MLP neurons of a small language model. Each row is named by its layer, matrix (up: input weights) and neuron, and shows model dimensions 0-159. Each number is 128 + 32 x the weight over its row's rms, rounded and kept within 0 to 255. Numbers have three digits each.
After each neuron's rows, "fires on" lists the tokens most often at its 100 highest values on Wikipedia text that the model never trained on.

L6.up363:145140129146151142098117157090123099164188081178137182183194156190162102100164130068155180147145123080129091168116158148049150138119098164130149107164165121119080120135077134107141156126140097171138158089130134129174140166099141145135107180177126146119100062184109132129116160083100101169159180123133143121099129171080109121177146107094079158145106122063159106103082060140124129097056114114096092182119143111168134096147108124101166188143100121122099097124174075136156123113181131
fires on: " L", " R", " Ch", " El", " Bl", " to"

L3.up463:184160140080091101124157120153131110173140108137131067128134140159116130081094088096132088112106196099123160107145075150098095128101115138119198097152172157103168064082107185143142168056160142133102121193111135075113137095128158134112158065160196176137123113155109139139135142100166122120159110121157089120136180078144085177122113157100099166204120067109064123170162105126120149136173124150136151085163119144118155112168132169130108172111124148176072135155137098095177089150070148
fires on: "-", " (", " \"", "=", "–"

L6.up259:166104109143113160147136156153117167122142133118151122122177134127077130120085115153123158062153067117156141174140081137157173160099089116169079099105150147144043123096144170151198155131083120129116104121142152119104139131135173123143167131103084079150112148023111159140184161137114198132181112135139091107139175085141065133202095070160106153110111112118122086097123135123144124170142049129091151121081158125081113156130114134147106110097185095107120125079096138092202094113140169
fires on: "-", "aster", "un", "U"

L3.up433:148177174164149220118121149094175124116178161127109096140054163145146116066133138148156147128111103110097124161139119126099120128154154153111130081080117136167050123131093114098119116115165080151122147120070112123125146125085129186138078146128159081103096130154200131103179146143129107160163150173161089148102142112167149175166176085125078129133128117142134091106159127150148148116180130140107093042055102126077124116150062132091134108150139088150150101086187106067073160174119154
fires on: " F", " M", " for", " in", " Hol"

L3.up435:135130136174116111154175154105121122151091117125092129077190093105149102121092114205124137160143159110163110147117153116118102128156117177175171173090151068098096101110117109126115079118116082114113136090151098128171142146130135089163128091113188138068138102155051159093159143102143121138147104153119155156149215151172200127138105101149180105094162122146199055157105149159179129161081122088133104054109107138141166134116105108169098094134137195143168112180072159137145080104148145
fires on: " |", "=", " cond"

L6.up398:193161123075086177144136116142088104105156114095129141149127139133141110088112196146255158085133087133145106188045142095125178180138184146139069110113130151132118129163112142128123129129145072137158176117085143117183157183127105129105116125166136070091154128104070149103116173086140063099127134131073160078096138084104158060176093135130160118084119127119113095158123088102104087139162127166122135132141167120106117113135128123126177171138176164089136143142125115124169067125139145
fires on: "p", "et", "D", " You", " app", "eat"

L3.up413:103084132095155057174086153148060106108115096112120119074158105089179129163088150162153120122125121145146163099157130109146113119157075129181105068156128172076073120172158126130146153118134131181115127112186132128102104112130073064154134122102089100185156108099143135072114046089129081132136133147174148131125167115085122098114139109178097162137168088159141143128136114110146135176105108130131118174157188109167125073142101094153104111064181078123102132136133095193178091062152167
fires on: " and", " (", "is", " or"

L3.up151:145081174112115138136132142111131157143108148137142140135115120136155130129129167190105109095162145098159095189177092084142099155122095104128151089157109125156121101074130147144120095088090082132131094117151128109079066068133147133135129121144152114184141183107143076067138112112054102131139139060173137116089077141134153098149099169109212133138099087140175113131129198173144156164164105101125117121143132118134174128218180080110133148120144031164157121146094088132150082064125186
fires on: "ir", "ul", "ab", "en", "ern"

L3.up386:091134111189132157108133156076089085069148119188086134170157097157144144108220125130133162100147121124168143104118199151133136103062104091113116136058113134107093113107165131141149136123111115164105152177097177118195137097047135114102121110158109093137165148081204080157122136124121136198098122139080172096111112105132159116120132118136076105133126096130171131161132115092131157134165102158105116098122130131156077112132109131152216129195131190140097068150144078084125163118175127
fires on: " (", " /", " fin", " L", "gr"